From a checkpoint of a small transformer trained on Wikipedia.
Size: width 192, vocabulary 2277, 5.85M parameters.
MLP neurons of a small language model. Each row is named by its layer, matrix (up: input weights) and neuron, and shows model dimensions 0-127. Each number is 200 + 30 x the weight over its row's rms, rounded and kept within 0 to 999.
A block is one neuron, or neurons of one layer that tend to fire together. After each block is what it responds to, as a language model described it from the Wikipedia text at the highest values.

L5.up6,253,202,248,180,221,233,265,151,190,229,187,198,236,206,219,274,239,220,187,195,199,226,221,207,219,195,227,128,216,188,159,216,175,229,181,177,162,194,176,229,215,190,177,200,235,233,187,195,219,241,154,235,166,212,191,180,213,209,183,198,192,149,215,202,217,177,169,201,195,168,196,205,154,169,209,205,198,117,210,187,185,213,162,168,212,150,279,201,211,257,221,167,201,240,193,160,228,125,184,182,202,175,158,190,238,204,220,177,209,203,160,221,216,229,170,169,202,199,231,239,198,274,147,197,224,237,200,247
L5.up85,209,179,244,161,166,230,185,183,161,202,207,184,187,136,256,156,241,200,215,159,205,192,176,280,256,200,226,193,211,175,202,207,200,219,185,232,207,173,174,171,131,242,125,256,230,186,232,216,233,197,185,186,156,206,198,205,173,230,154,228,226,262,197,232,243,166,148,191,170,186,223,217,185,163,187,247,234,201,198,194,185,229,209,221,183,199,256,177,211,196,225,229,275,175,233,219,216,214,195,165,200,191,201,281,237,150,184,178,149,239,168,176,183,232,163,172,155,260,201,192,190,236,213,171,170,198,138,113
L5.up131,252,232,166,136,182,245,231,187,219,200,197,167,221,224,216,217,244,206,254,222,146,186,178,275,157,190,210,235,205,200,231,208,148,204,205,156,176,194,197,225,247,244,189,193,168,223,222,198,239,208,175,207,118,196,189,192,222,165,183,223,162,175,171,230,262,167,153,191,215,187,220,207,210,220,178,222,161,194,165,207,167,254,198,234,246,206,234,179,191,269,232,153,209,177,230,193,195,142,221,157,173,196,245,254,202,150,159,194,177,244,176,212,222,252,174,196,226,186,206,213,189,185,236,196,158,193,209,196
L5.up153,248,205,204,172,200,220,200,158,216,237,200,132,166,190,254,204,206,254,255,190,209,227,158,198,224,209,223,128,188,257,188,218,169,222,212,202,155,217,165,215,215,250,231,218,152,179,260,183,219,262,197,211,175,210,218,182,168,218,210,211,163,214,210,230,208,164,220,165,164,170,199,222,158,178,195,225,159,146,169,256,145,183,185,208,228,223,211,194,231,198,216,238,200,166,196,219,232,234,222,171,215,137,165,192,197,175,194,234,214,227,189,145,305,224,180,170,168,193,163,185,187,221,173,210,235,228,208,194
L5.up175,239,188,177,176,177,238,219,163,211,231,194,191,213,233,200,181,188,188,250,182,186,199,200,180,203,190,206,228,197,174,136,208,241,196,231,156,124,185,194,197,165,244,122,238,197,206,176,187,242,260,212,226,162,268,193,168,192,197,172,163,186,240,189,200,243,266,189,164,200,171,220,212,166,209,215,192,196,142,189,202,184,230,205,207,282,214,249,158,158,233,225,213,212,221,226,213,203,172,238,173,209,216,234,201,182,182,198,202,173,239,161,147,200,224,195,190,226,165,202,193,235,246,166,204,221,195,192,129
L5.up189,221,193,194,207,207,201,223,143,216,151,216,161,192,263,257,185,156,248,190,184,196,208,187,212,196,192,202,155,197,162,200,218,221,257,234,226,154,189,120,197,202,231,222,216,215,200,148,230,234,174,201,202,191,250,184,208,219,197,172,180,210,243,183,219,235,214,165,190,243,179,212,199,224,217,189,209,175,175,176,239,171,244,183,230,207,197,309,167,176,216,225,194,242,214,241,151,152,215,213,158,260,198,228,187,200,157,195,214,161,242,171,179,227,159,193,129,172,215,186,141,225,198,242,197,230,205,180,192
L5.up202,192,181,176,189,169,230,232,154,193,182,208,161,172,200,209,174,208,199,202,180,168,201,207,203,237,155,242,204,190,202,261,207,161,197,182,228,153,226,195,218,150,191,196,249,218,195,171,235,256,220,147,193,159,201,250,178,224,171,134,227,190,194,139,224,207,224,153,237,204,191,224,188,288,201,201,152,195,235,194,246,200,268,217,174,197,144,182,193,174,239,219,194,223,211,228,166,213,173,194,207,214,221,158,195,247,202,212,166,129,218,172,206,170,144,212,160,157,257,198,182,201,283,246,138,159,210,172,218
L5.up209,218,245,158,186,127,230,191,116,182,196,194,233,161,202,176,176,235,218,136,211,267,213,164,214,203,223,214,178,199,229,222,215,172,220,203,157,148,198,177,215,211,250,186,209,197,213,210,203,234,210,226,168,145,205,198,193,194,210,108,156,171,208,199,236,224,242,195,172,212,182,229,240,201,209,180,217,156,200,217,198,194,220,192,234,243,201,229,209,211,233,225,200,240,223,248,287,171,155,208,162,201,196,175,165,196,194,173,228,180,253,208,256,209,201,214,197,186,219,198,140,265,257,255,167,183,209,207,254
L5.up245,227,171,182,217,194,262,169,180,237,231,214,136,190,220,206,177,183,229,214,160,197,190,180,170,185,246,195,186,176,223,216,216,187,207,234,197,207,210,177,182,177,178,182,205,241,258,206,204,256,241,128,200,161,206,231,155,184,176,164,224,186,174,219,194,227,195,178,219,258,153,216,195,239,203,186,214,210,199,206,228,181,223,251,223,235,233,266,198,131,234,234,172,222,201,218,192,179,183,197,173,209,190,156,217,220,209,240,216,169,205,173,178,192,217,194,194,205,238,199,160,232,218,208,240,194,236,230,144
L5.up265,187,171,205,201,177,224,171,134,178,222,200,183,181,190,244,135,225,241,196,172,210,194,188,280,199,217,229,155,203,192,233,212,203,200,191,234,201,195,156,170,222,221,164,225,220,213,208,220,206,235,202,210,167,202,229,258,184,191,188,190,191,218,213,199,183,174,163,222,166,183,237,180,222,210,220,249,208,171,163,252,167,237,279,196,182,217,259,202,161,253,204,219,211,212,238,177,176,206,227,174,215,218,163,235,250,173,177,233,224,219,165,193,227,194,201,124,168,243,162,156,143,225,254,169,206,194,158,183
L5.up420,261,238,215,203,188,234,141,185,183,178,201,174,217,189,103,212,222,220,175,195,204,211,170,209,205,166,242,172,196,245,194,195,184,164,190,157,190,168,157,217,170,236,163,206,195,240,161,197,185,223,148,217,143,187,181,162,194,161,181,144,190,168,180,252,243,177,216,135,225,182,284,202,196,233,185,213,261,161,206,223,191,193,238,217,254,187,200,234,192,221,215,187,227,220,260,240,189,188,285,174,196,238,205,221,239,189,214,185,184,219,184,207,180,172,142,125,237,190,229,176,213,234,173,158,213,180,181,178
L5.up517,211,232,144,193,230,211,180,206,178,209,200,238,148,260,185,189,220,168,163,178,205,208,190,195,205,237,243,182,196,216,204,209,164,196,165,173,213,143,157,174,151,236,219,235,219,202,209,210,209,187,218,213,165,140,197,135,248,109,163,219,213,223,249,250,185,183,192,163,237,176,197,200,248,225,216,222,230,202,195,205,178,180,178,178,216,206,213,199,189,212,227,257,245,206,236,262,198,210,204,189,204,220,195,172,184,163,169,277,206,200,173,215,183,157,226,178,192,239,157,219,208,263,208,160,204,241,213,234
L5.up534,214,232,162,183,187,214,145,144,201,259,221,199,174,253,245,183,253,194,227,185,228,170,191,198,224,165,190,215,214,270,183,196,129,182,155,159,163,232,137,261,232,271,226,202,220,199,148,228,205,210,149,210,152,237,217,209,238,138,173,174,162,226,206,186,219,202,187,160,229,184,251,193,230,215,183,239,260,158,222,235,160,222,242,192,183,216,231,153,174,213,223,188,206,244,206,189,167,152,187,204,228,174,212,237,221,223,225,155,236,210,146,189,185,155,203,212,219,196,194,158,223,228,227,198,237,224,218,206
L5.up557,220,193,206,224,229,217,203,152,183,241,186,164,238,157,202,197,160,178,222,200,193,220,176,261,201,218,205,181,180,249,217,216,197,199,222,219,155,204,128,185,187,202,177,206,198,221,185,176,229,280,195,234,149,182,192,201,209,191,212,170,175,270,234,219,291,211,199,211,230,183,239,220,196,241,189,159,209,150,225,197,152,172,149,243,184,180,268,190,153,192,230,203,242,167,211,195,190,131,183,165,201,227,157,189,183,220,218,216,184,207,193,195,228,199,148,173,185,234,170,189,184,238,212,193,214,206,188,174
L5.up563,282,206,165,171,171,220,271,141,168,201,215,210,186,178,180,173,211,234,173,194,250,212,198,276,207,169,215,183,193,228,223,201,185,221,198,160,197,138,111,164,212,216,214,196,219,197,217,230,235,202,166,214,143,244,212,199,180,182,204,150,220,249,219,241,225,224,193,248,233,180,160,214,178,221,209,196,173,125,214,203,212,196,204,218,182,157,226,206,184,205,229,196,234,202,233,220,211,203,175,161,209,212,206,165,166,239,192,234,174,214,183,164,189,154,186,209,175,256,202,229,185,210,222,180,254,258,183,235
L5.up736,196,212,182,232,212,242,201,149,205,215,190,233,196,250,230,202,174,253,183,163,231,203,212,260,200,177,191,208,214,237,200,206,190,185,195,188,188,192,167,234,191,235,210,200,202,191,214,225,262,213,195,203,174,188,200,184,213,189,162,206,177,194,265,240,228,127,182,174,212,163,217,214,222,193,179,313,167,183,176,209,142,212,230,196,213,137,226,200,194,277,228,177,245,249,235,260,149,154,216,163,210,223,219,231,208,185,211,225,229,218,199,148,234,178,147,120,203,240,188,177,182,241,166,161,200,234,149,198
Responds to: Wikipedia section headings. Tokens inside Wikipedia section headings: the opening ===/==== markers and the first word pieces of titles such as Release, Reception, Early life.

L7.up143,211,228,192,173,246,222,168,199,189,202,176,212,184,213,212,172,159,225,153,178,217,253,204,194,194,193,180,205,168,220,185,216,203,221,156,183,152,240,200,212,247,187,241,184,170,180,194,187,193,232,158,170,151,190,187,202,150,226,183,179,226,255,188,230,200,135,215,239,165,206,209,237,216,189,221,228,217,196,125,155,284,202,181,211,180,144,288,200,170,209,208,234,167,223,232,273,166,194,191,227,188,202,144,196,246,171,207,251,226,223,179,155,184,163,203,160,211,185,237,198,223,210,191,154,137,190,189,156
L7.up323,180,251,185,185,211,234,225,190,158,224,179,193,144,228,191,226,233,214,200,152,215,241,249,167,197,237,213,190,208,240,135,231,152,216,160,146,193,227,246,209,254,198,210,176,154,214,152,228,230,244,149,156,155,162,208,188,148,138,245,202,210,177,236,193,237,180,225,198,193,206,229,206,184,177,182,237,247,190,204,229,207,201,189,179,173,200,243,215,166,213,232,215,202,212,232,236,208,142,210,182,149,177,197,223,234,162,200,218,181,220,237,162,275,177,184,190,218,145,203,150,180,181,211,197,143,199,247,212
L7.up339,235,189,210,173,175,250,226,160,192,205,197,220,150,202,259,212,246,224,228,179,237,251,175,250,257,229,220,199,219,173,144,218,155,191,274,178,153,195,187,170,254,197,179,199,254,217,191,214,223,186,199,132,163,225,171,157,242,181,220,210,218,173,217,181,237,175,190,188,219,185,215,182,181,189,197,199,162,209,197,222,168,161,191,183,180,189,207,175,235,196,226,199,189,179,158,204,252,206,184,148,241,176,217,204,183,221,201,191,110,236,194,178,255,224,175,176,198,168,199,206,224,172,206,164,170,231,174,185
L7.up343,225,221,185,235,152,237,248,205,174,164,194,193,163,199,217,169,217,183,278,204,166,227,189,240,213,173,226,168,187,262,169,217,186,233,212,193,182,159,170,236,271,211,178,171,189,221,182,214,217,223,206,218,129,199,194,151,202,169,211,196,218,188,241,244,199,209,114,197,163,155,222,207,218,153,200,236,207,173,193,260,192,146,187,241,172,227,187,188,169,181,215,178,244,194,249,222,216,222,203,166,178,180,216,205,208,215,216,202,235,220,189,194,177,202,202,210,228,194,171,175,266,235,293,165,226,239,198,191
Responds to: Start of quoted titles. Opening quotation marks, or "the"/"in" just before a capitalized name, title or quotation begins, e.g. "Madras", at the CMLL, "Lighters".

L8.up384,235,250,178,245,126,236,195,188,209,227,204,216,261,193,218,204,171,164,195,213,156,210,223,173,180,242,180,179,177,225,193,207,185,217,219,185,225,168,195,176,169,267,200,177,239,204,218,204,210,242,210,212,149,210,216,189,198,170,196,221,197,211,234,193,236,181,142,189,241,152,191,188,191,190,204,179,169,146,178,218,154,230,195,196,238,187,208,201,162,193,228,212,203,224,222,240,197,196,174,158,192,197,142,201,238,200,190,209,162,268,145,233,244,236,153,175,247,249,168,229,195,214,194,203,190,198,142,177
Responds to: Start of table headers and sentences. First token of a new unit of text: table header cells after a pipe (Notes, Directed by, Seats), section headings, and the capitalized opening letter of a sentence or paragraph (During, According, When).

L8.up148,218,224,204,156,169,233,187,148,196,160,170,186,202,232,218,206,140,166,217,175,178,175,173,232,235,250,182,227,188,195,223,228,190,178,183,234,139,226,218,152,188,151,166,199,195,172,252,223,210,287,233,143,169,198,169,250,208,232,253,202,145,153,195,223,201,188,228,145,182,204,210,237,202,177,165,203,211,169,233,232,178,235,183,191,197,259,238,192,216,185,227,198,218,229,205,215,232,231,130,157,208,183,137,199,232,184,236,225,206,229,197,143,225,162,138,186,176,193,283,196,222,191,203,218,199,194,232,215
Responds to: Post-noun prepositions. Prepositions like of, in, at, to right after a plural or head noun, as in members of, persons in, also word-start con-/in- pieces.

L7.up165,255,183,193,252,176,208,207,193,230,182,208,159,193,182,214,174,204,175,141,161,212,201,199,218,202,169,184,244,205,254,179,210,210,181,165,199,191,202,194,169,198,179,235,200,191,164,188,245,175,174,197,214,207,218,189,164,168,153,197,165,189,204,207,226,184,177,178,212,218,169,218,223,241,213,204,183,230,207,188,250,221,219,249,222,234,168,227,187,246,273,204,190,213,181,171,257,221,179,202,168,194,260,177,197,226,146,193,278,168,232,176,190,169,201,176,199,218,184,190,162,236,173,241,214,157,149,193,238
L7.up644,185,202,167,221,234,185,216,228,196,191,178,184,219,193,205,151,209,138,149,181,268,215,172,203,247,222,200,181,195,222,202,224,143,209,197,150,182,192,200,210,165,229,215,231,166,244,179,211,235,169,225,197,190,180,214,188,210,194,159,244,176,217,184,201,198,156,172,151,209,164,217,219,170,229,220,208,180,205,253,209,158,230,221,211,204,178,243,184,158,218,216,217,216,196,232,234,185,203,224,196,245,205,239,191,211,184,220,235,190,282,202,176,232,209,162,218,169,231,151,141,191,201,249,146,232,225,166,161
L7.up693,284,244,200,187,197,205,188,227,214,205,197,183,249,236,202,169,164,183,228,215,201,213,173,197,199,216,188,147,177,204,170,209,195,185,228,199,217,187,186,215,269,254,238,213,206,228,170,239,235,206,183,161,187,199,186,164,180,176,213,188,195,257,216,232,225,185,194,191,238,160,215,208,197,202,188,213,222,132,216,219,208,205,205,213,211,128,236,218,221,227,223,163,183,251,187,206,141,151,189,145,200,198,208,221,278,183,204,242,143,219,165,223,236,226,142,147,187,145,214,174,235,193,205,183,224,183,172,226
L7.up695,205,228,200,208,194,199,171,232,223,186,228,234,238,214,220,174,174,214,215,184,151,225,177,182,234,219,150,175,174,222,245,233,209,202,212,186,197,207,145,126,234,184,245,214,196,194,201,253,196,190,193,184,206,177,126,213,208,191,232,146,230,205,198,199,222,189,144,192,214,203,228,223,223,174,228,224,225,123,165,189,166,232,205,197,152,174,201,161,183,200,217,166,228,204,246,186,176,204,249,145,212,168,181,197,264,198,216,232,160,264,214,213,284,203,165,186,166,184,155,183,235,203,188,176,254,207,184,194
Responds to: Wiki heading markup. Opening equals signs (=, ==, ===) of a section heading at a line start after a blank line, e.g. ==History==, === District 32 ===; weakly, a few word pieces like "ax".